{"num_key_value_heads": 14, "norm_place": "pre", "init_std_o": 0.0, "lr_head": 0.00807, "batch_tokens": 131072, "doc_mask": true}
MLP neurons of a small language model. Each row is named by its layer, matrix (down: output weights) and neuron, and shows model dimensions 16-143. Each number is 500 + 25 x the weight over its row's rms, rounded and kept within 0 to 999. Numbers have three digits each. A neuron's up and down rows have the sign that makes its largest values positive.
A block is one neuron, or neurons of one layer that tend to fire together. After each block is what it responds to, as a language model described it from the Wikipedia text at the highest values.

L6.down653:520540507467501485533478511524519488472444511505493499493521520511489523481480509506540511515511482450489512514524534542469499451491487520471546463540493501483523517502513495495465531518515532467513499493470500470495512499508466504495495452510497496473527490532506476473400469521496498502489447495483517467486486502514521459502504495523513473524503502531498449505506498485531467457461
L6.down747:536494495482502501479530500492527522518487496517452497489479529499492504523534530510501543454524476481496485522481521532490514474471460469502521501515507540453542499475509509522503524511505510472502529488473507502516494506494485520511439472478460506501521506520482491509519437460496491494486486497477490481507506509520519513500482482474512521483525484480485468480514511530413484490444
Responds to: Final piece of a given name before a surname, such as Elisab-eth, Luc-y, Jess-ica, and some inner words of multiword names like West Ham.

L6.down1006:501504503498497466515514516472487470465489483542486465470504486504502508510528508536442523552490481494507515516492492458494493523484507502521481500504532512442492490533497447497504500513506523463520482499444517495510496472527452501463474504466436503498496461516443490535537540538491512473508533509511475447533475481449493525535504490509523477525526495521457510557496466521521467491541
L6.down1394:519438525481526474514536501489501488490525511524516489508492507499548516488515518506486511477506469508498498474515513444467490534496504513477484459516532508489507536508531488494500541524506527427508475513483497485482523489454520497476545467484466539472497500529483480513533524466457495471515516539505495492532493491507505497490521516500481491491533485482509520505503481515501498476535
Responds to: Final word pieces completing a verb (often transitive, just before its object), like hel-ps, conv-ince, en-able, requ-iring, with some nouns and adjectives.

L5.down116:478520501487499500484467497500455521506490474500467509463502478497497506492506489488540519522523512491497501524510498530515487465476474499472492469530502506474518521468470480488481503538489524494481488484486490513522521512480468523506525445457491461471462524586494522480465477469486507521515469477516522491475535498480509517477471481500556500504470486537479498509510489534501485488441
L5.down407:509472520469490487473468522500507440478462499523503510498533508520459473497500492493527514478485505447526473526503505539496509484481463499475539466515516499510493506460513472483455519551520507475510519497469488490506474498470489519525524466514471493478469523525455534469502457500460483500538461479467523481502477511513480478539478469506540496484495519518505500487499502513549493441464
L5.down442:500492480494476482459462529531443510449526521480484528496536464514530509478535499489485516483513494451480468516503521513518517477496466487484519480508506517464516496451510498465491517562504515442461480470474499496552479457494469508459489466470496492498485528540467515501501478499508500475513442476443513506507499513481528488505563516555527513467438524480500520486502522465562540500483
L5.down587:554495495499498478514533506478518464491545503526525515490505487493497534525456492483502512501503519497523541530448504524529501489497482481457516513539466473491545501496494481512501549517465502460500503513479482463478541502522520572487474502508528484476520471512548495468482477465474477495503507451493473553480495512476510490506486483525511512529532490496521498493479495493483485481499
L5.down588:520505495496512488510509469524486550522501505471532490521481458484504496535505518512504470498494551516491501502491569547484515503495506466489510505472512505482453538489497500493523515475500520446514535488504502471493467476486495519489472487511508491505508496494512480470540505478472507522537504515466498482515501519527506509481484542500506506478495501484483477457472504496517470528512
L5.down721:505507471475495557484463512505454496493475477506470485511467462508520496486531528488563472479514474502461502487501515520480522466515534509458522522517488465512473467442540489500509536494505521476486511480488495513488529519545508510478490515524511501479480477516473482494526493493494531502507543454476527504506480519486540524485474509502545534505473485514479449508465486474471514520493
L5.down753:535492486484505499509490547548478492494472489494479459469470528523526491536464502474537494486507477471502482518524471525511530496521499512503522462497503546470510507493503488461430511511515521502512492508500485519582473503465510476500517459496460515489505487507515489500476497478503468495526500466497501530495485512481528489497496518512472514503497519510491465481460495511515529487492
L5.down1026:501523498516524499493523559445523493505515485522482514479543467471508453507485499509499484495501472504521510529510470547504397529467526475476516505531498458487563513514537452503517498499459508513536488499533540510508509474512510516545457506483528485464489497491489503458463451529543519496495476491507469495448491514496475460462502477510536526512509545528462522462502470495548518541485
Responds to: Final word piece that completes a split word, mostly given names before a surname in tables and lists, such as Judi-th, D-ana, Brend-a, Cind-y; also Son-ata, Communic-ation.

L7.down178:514468524560499459539485489487476532477530433483493491498506451491490512509485490538495515506496509537523510543519507541506508488496512486513524538531475509515504499466507492483486520526495455494478494514488532471530493493474438491488471517456473472528494473518511484547526463512541463491524527515508480523500476508528459463507478512460519486561491484422490546515508520491487487547551
L7.down976:468482505514457507524521516507554496493459491465485508474504544500563509485500500519514479484502499512495531463519491544488484523475504535488535476494491497545515517510516483551520585513496487504498500499474478541512512501499507502538519525494545479512529499500522483467500508557503481486531475488479460504564478465517505479462481523554548483520552470515450498485504517499458518510504
L7.down1327:512498499538509468510514492505515492505454510495521492504492545507537536516519501462481468494460500532547468494466492544507492509486471512528482551508501487478512504486492483491516503521526449515509498493482530474511502494525478541488493495503524516518544549528462498470499517548512489516539523465462467507419501468513477515485518493487495475533509507503492530470518496468483498469516
L7.down1506:522503523450495549503480525508493511532517507513538479488514523528507506478526484466489483498496507499528500478505539446476506487524488542532521528512506491502525492539511492482505475545545494525483484497485477467503532502485502479530528467515514528491539472494529494477503485480495481489481510508475524487462520464501478473518520480483531508473494474468530553532515526505483518472515
Responds to: Word pieces inside quoted song or album titles in tracklists, mostly before more title words: Goin' (On), G-ot (to Do), Be-en (Moved).

L6.down182:468539512464515483484536487497520530479529498490504492499491478500477492482497519501475552521496491491539522545480470531510521487488526466463492516468513484508488510516481541552476492498521494470461473503525513530514487483478520525497458487527492459474528518537452491506473510556510527500507491496514510490515449530468539525486525484489532479507489463501496482456511520455495505540493
L6.down474:487489540497524523492507468506503485499505483510548530528484504507501489512519514542510510491510517534521494520503523484482493496467461515463478527496513515461492531481517500461463482480484525514521503488534498503543502492496497470487473485540495539531524486519475473490490492539523526502483494474520467520500449527508484448504473520573537495487499494476550509523502478501522482510473
Responds to: Word pieces partway through the title of a song, film, album or book, often from track lists, e.g. "Women Beh-ind the Camera", "This Is the Story", "Way of the".

L7.down272:497469504505525496522452480478520543475472503512526510525537485506486496513455510474448501524506525509485511476494544491484518543439454467486512504497485458488512490469494492513480474496545444488522490493501554510502498515551484492517499496529454528478506532493520510516482506498468513505540513518506484486526468505523524503466506548517502514502523471542460480547449529523491484448523
L7.down549:508518507481474493483511489519476506544487503525486515498477475557502532564522470492508529531546507511495507513470462548471471524476461530502522508477519534504480545541455490457496490512471474476505517502481503514475535533504481473514514449516482514529461463515531461474482465507517489503529514463486543496472472516490459517509453473528521479475500502488476520479507493521479529476525
L7.down736:522490567493498499515496479527495500471477502492519502506485483479494506521468498497511506479512514498515480510491502476519513500480487462498482513506515507515491509523490494464522517508492491517481470471508493475495524519522496480514508522509482488478454514482508499543526474520486515556498484518497501492490449489474539564526458489499471462554503504509515509493507480511486551512520
L7.down1287:495548491482502526491482490514493496504482509462473472521480511517517465507508487490528486473514496495532486519505489538535548478467473488528540463476504494463481509502455485488497444522510502483537496533517515516519483437451494483490525517498528514481467464520488506477512483468552494515464446495498525531476541481484455471489508485517502456516411511531516514505493510509498523482498
Responds to: Word-piece ends of personal first names, just before the surname, mostly in lists and results tables: T|y Griffin, Y|ury, Alek|sey, Rob|bie.

L7.down155:489486470460459478496484442534530496511488471476558480500505543501494512450502478511490498513456474448479500496522473484507491532481470516490490509496531502521492487539500511503471540551529497527507511496493504543504504465508492487479500482504504485492502496491495485493485468511506530522512525533483478489501459493487522495510484521453538458459540460512518464507529491489500525472490
L7.down555:505489527471513531536522508487519538512531517531509476517462467478507491465492508567488441497507546517478502462485543511478520501498480494513517510504518486512532490469506492481516537490476545520490519504519506484463524509518511505486513524490531501514535480499531514488515491467509488477498563470487458493517477506505498514488476495493489467479535492474524478472506509498510529504510
L7.down559:489485544524507494439493505512482495490505496515538503515479487508500499460484457473514510503464523498521456496510493472507462502472454516515492483507510476470501484475432506583521513512540502457489515492552539490477540482473415551471572442508522483483464504494469509526510481515467438466509494478504498492478489454496476452488517490515496493519429498480488482496505475452537518451582
L7.down713:540474510510507484493490518495485481538478527517499499525533505463542499503498537484503533504516458456513511497500523522451518524463458466454515500502541516508525474535490508498544516505498500486503521514517542509540499453502515480496545518521501516512512521486513492507514474532545496487485548480537457509492485485544470488489516504520476514551507548474493525476477470518502526464523
Responds to: Cell separators (|, /) between numbers in sports or election stats tables, plus role or body nouns like player, Bishop, coach, Assembly.

L5.down60:499509494502540484496530521474518531503496477541501531547495484485473497455511506526500535492464481498538516527490461527467508505514502511521476500499521494478526492480493498502480524509484504486534510477441507482543471465510518516503487474529514529477537490508492509528515512493519485484482488548486521505433498471496505521502505512511513522479494499488498523479517516487510500517507
L5.down265:510513480481525454525511498548513515524503453484510433508503486492512515518516490505495482477509538530482468513508467478556490517511523592534522488473482475476460517529517443513480549503495496478529509497479518475482495484517461509467521468503523505547518483469515526525493506484533479473502482513513485498506507445429491497516487541533487496496500492546499477487484492535494498493513
L5.down324:493482516491459490507514456499496464541512476470473462476498487513495526492517499522510492503500490501461497540513530465486517504503471479539454482486480509465462494476509480505537492485476504507528478465499452508485479495523460525528490532487510436491485467550526522523470535481474514526491533490447551500499499485511544501503499516473500483508506508484498501514484543483520538512492
L5.down388:525474550533495485494533482452525525484498491518469483509525486495524536496485499531558485502521521507489510529502490491464525480477543525562506500535494534478488524522496530477498510528531522520522508436509489513527511529533495473484492486520564527491468485456526518498506468483533471524446510490487535500538479503482508489502481484469493486543554515501463498524488501484483521512512
L5.down412:474521514511540495505525515452510507478521477496541528451482510476533480476510498509501501517518498482537473495469513511495547465519490502489491528531504496486511470468497489516506534489469507455514513483509527472457493492489510528484478479516524508499540512474516474490416493506505497535479505447483497505486462508526499535495508463474508513495456528495485485481471527460487475489471
L5.down754:487518482458490506533537459491452498508523494522511501465482518518553521503493481507468498489519538458520514516511480465523475498458479492485457525466464502467492526509500467514528511520482520455461486549500515487497461513471529462480477479529566470518475481584494484488493527525503508507562485473534487466520498473466514482500529480526510521513504480515511488451507522479520517512460
L5.down996:508513533443490470528482504529495491504480501499547507490478532523491505518499475515521473538526487502492508502501489488482487483485498511523492425509495528496470484527504511506507488511483519509494467520501494468523498477524529493495471482516543478516524453477489512507499515512498463521514481490486463539477495442464485485492489509523481533484529512524500497503470484507517482529503
L5.down1418:520489511474515457500494517478474507486513493493497482511485513484516523487536541519515522523459468500480493446509519510544491527481474467491502567532538490545520495469506500492487480473485481499499509503476540540510526511523512505510496497462548496492556502558500507485504489510543517502486515488484491465472517483474513483533508483520449494507499497470496508505512494466466466520520
Responds to: Word-final pieces of verbs and agent nouns that expect an object or preposition next, e.g. particip-ating in, challeng-ed Haggin, tal-ent for, produced by.

L5.down284:476507481501531518510492483530494490467470521536514466542504517500476513522481492479461494508528511488511490484514517514490513520457538546463481479497450508517463499542501477523485506492486511504459548499480506480484496425461468472513542474524466452517509522500509502528485516485516508490507500480523519469518465454451461517528470511488512526519508528502508501499525495465485492541481
L5.down294:449476531527496482525497531490489501471515571461439483523467501484482507513500502469502509465491546506516502479476470539523542480487506502543504475483552544505501531494508496504533474484494483540513489498491516548566493487495532518498496508507516516520479526537498466495516478526492488497534513476492454516525454525473507493498514482528501443483470505432462526462496508488550495492525
L5.down352:468502527534521461483496473524442500498551491518505495504483479498523499455513498535480508478532519503480546506495510507505490529461482474533508518521500535503523488506498471518487491476466509463501512510484505494510503497551507474496499534490487508535499499500495506453458525498530509487546510486503514453479498493489473483465514487468511472459479550497514484473482534448482479525518
L5.down384:477439505482482507547477516524484492533527469526495487507491531509508511469489486492504503528521522508493554471479503493497503532483491536525514462512485479516549472508530522514447464539523470478495461501494496505519526498541496435507468477494484510497494435529481462503526471470452508539468511475471493537480513479495487499472508475554506514453514456513494516507474509501525539531471
L5.down945:484528504482468520533547448507518500470525520506518512515501512486489520514545507508437502505488466462511484521450500532475515534460551505495475504531492542483483531505480512520475497518544523543482489478509523483511497471508469529496473468517560497482519509508528480498473475518513482482557503527511449490533513506507496487487446457492498491527494482476516525539461467460481472489485
L5.down1337:491491505540535484493501494532521479503517480501502587509509470492528533509456501488476485526492502473529521456521488509520494520508518476504516496520508471493490528536473527478542470544477452549507523522484497532507546500529527493501491540477540518474514514548519504506477541504520508473482491508486552493542503512479496469520536469555462527493527492529459515486486485521546560483497
L5.down1514:480506527467468511481485511485516504472512484498541501469468527479507535516485500527495530510503472512517533500540488489491518509476468511470506456472512483510506501518476489490445500460521498512540479473480508456491535492496505514450479512510496493556502481520509503482494521495520506493486525505538506517529497520476537523514457456534492508500523521508498511538514512492533521483520
L5.down1522:520471477508470487504503508509492501513524553480516518505538520451539435494411502469530527469529504508519497485501480491513566440501476485448508443486506468521517483541510525517484498482486515524463515524507463506544472512486473498472514471530499537513518496480510502495504518468465504499463490544518469475493458564478537487500492500529499475512493479511481549483499510503504493447499
Responds to: Tokens inside multi-word names of events, titles and organizations, especially competitions, such as World Championship, Summer Olympics, National Commission.

L7.down107:521504505473501526523491517517480505501457452489518501492472500519495507532514525514506521487522469478471516535505506491513539498499502523515505504475545497494454501486469517513526491521533538476499530465507525507457530525519508522466518501506494501520528450493528482524532516459497486490491520546478469514516503513488501520514493552502508493497542501512509476546477529526488466531522
L7.down165:518483508495529496460510544493526464483525503469477499486493456535525546459545495506511511515492507515516488515476550547502481506479463520500494500527518485528548482507464509452508479502433485502476501495510515483498519494481487475488470465500518459492534484543462476514498476476494523503507554509524503513481515481475498488494522504484465509503474497498483525519492537517503496536482
L7.down452:516500505526471482490497524508469512506502502557520459481492494530478510443492505503509508495427486532517470506524439522504550489506501461548497542500478503493484484499446499475518471485491503535511495477507498512490465488478487479485458474514513516510525458528467537510505514531483465484490522478519526500491513515447467485520480446522495456538506486489502506513550526480527493473561
L7.down473:495474492463540504512532501494528497498547479506537459538500487494515463460490519513477477503509501470508492501501522474451505502519484493534536527537505518469512479509510491535554505519476499484489489522466530488503494531497537497460481515522483467495518527566535487478507513468460468491490543463497479449474524497478490503489473554496441532445462497535504478528479525482445485478506
Responds to: Main verbs naming what the subject does, often light or activity verbs like doing, did, performed, played, and word-final verb pieces such as -ating, -led.

L5.down1:504463476492548517499495518468500471498447466486481515554539495476510448522487488533489501503486495531505514475525513520501466519490515486511515531490484532521516501529495457526525509500503493509496527483529520541503531471534503482512506494506513477473506523508465500536568521471554529475483527506499460480496490501535539538455495504502512526510472554516552497460530463518507498530442
L5.down7:500563519486511469480506486492509529466492566546511516516543514493553494516561509489516501502509493462498501518483454451466527504498485538489497520496515468494483477498534515491521483453526580514524478565504494487503535529477488492495464497462491502524490524446518496538516488506489470508522524487513473528537466479492462518459552486572468535476485520527521493500503524510480482465545
L5.down374:512547506471495511484496470492514558528543539464505496466532494502519462509503522495508472525549476496475536511470487520510518535485478486469526474484513522504525480492488515501466516532483494452523538498492478473465470511513487478503493470496478513520501473515492513488505536505480513486547516535485534516500453458469495511473469490504452447524551500516509497491478483531490500530485
L5.down821:486451486534525541452455468477466488507492525493498488560505538521493503509492507500476540491499528474484488484476487485549532478480466462517557406482520473512478499496507501494501539500508511435510504486545532509495539487558521466484465483501496544497509507534449466453476546508477478501551522489532519493499464459491479536492475485526485526503497464472498513510540477508522504492531
L5.down1148:453464524500503472495488504506509463485534477494465476497507510537495474547474500536549496508477508481526501525522471477501494532457498520513502506495476449499442477500507514496521525481469538497494490474450484465513506515520471474492529491563506452534491514477498489495497545524467500512461504532456471521561494498500504484507507509486516448555494533482523472526526509526499544507501
L5.down1177:541507522447489503491500539489559462509444506508520462493507530507496494514486538467495478493519487496490457516515484466507500479532492489503483474499493487510543483506438522480482488470492526433468475529487524467452483485446469480452454494498476475517474465491480476459470522468487505495518514518477491513478531544525484479529524516512535521529480526476503505474513493496477528512510
L5.down1272:481483488497458505482495467532541509483475498515477513518478462508453476541458475553476526507493497502467466522521491477486503486491487494497512506509510493515478483477507493505510475472506510477457478478499514517515518495496497459534466447492504467512457529454506522473505499482457467511500499528504497504533500482510522496522500482482458487530489527532522489526472509516508537482483
L5.down1503:529444482484487471470475487509461501486537534524513481513512511501525514506481489565523493486487493480490500544494458483518492479497524472475472496469487509494505497469511503463519492461511505492458519501474529522451498495503497509495516439526536469529483515488522492496513461488496540474508490539469483463532504496480475501512488470476534490517490500505465479515550496502452511489466
Responds to: Mostly inner word pieces of multi-token foreign names (Gop-ik-rishna, Ab-ak-umova, Mik-hailovich), plus number or separator cells in stats tables and a few career verbs (appearing, serving).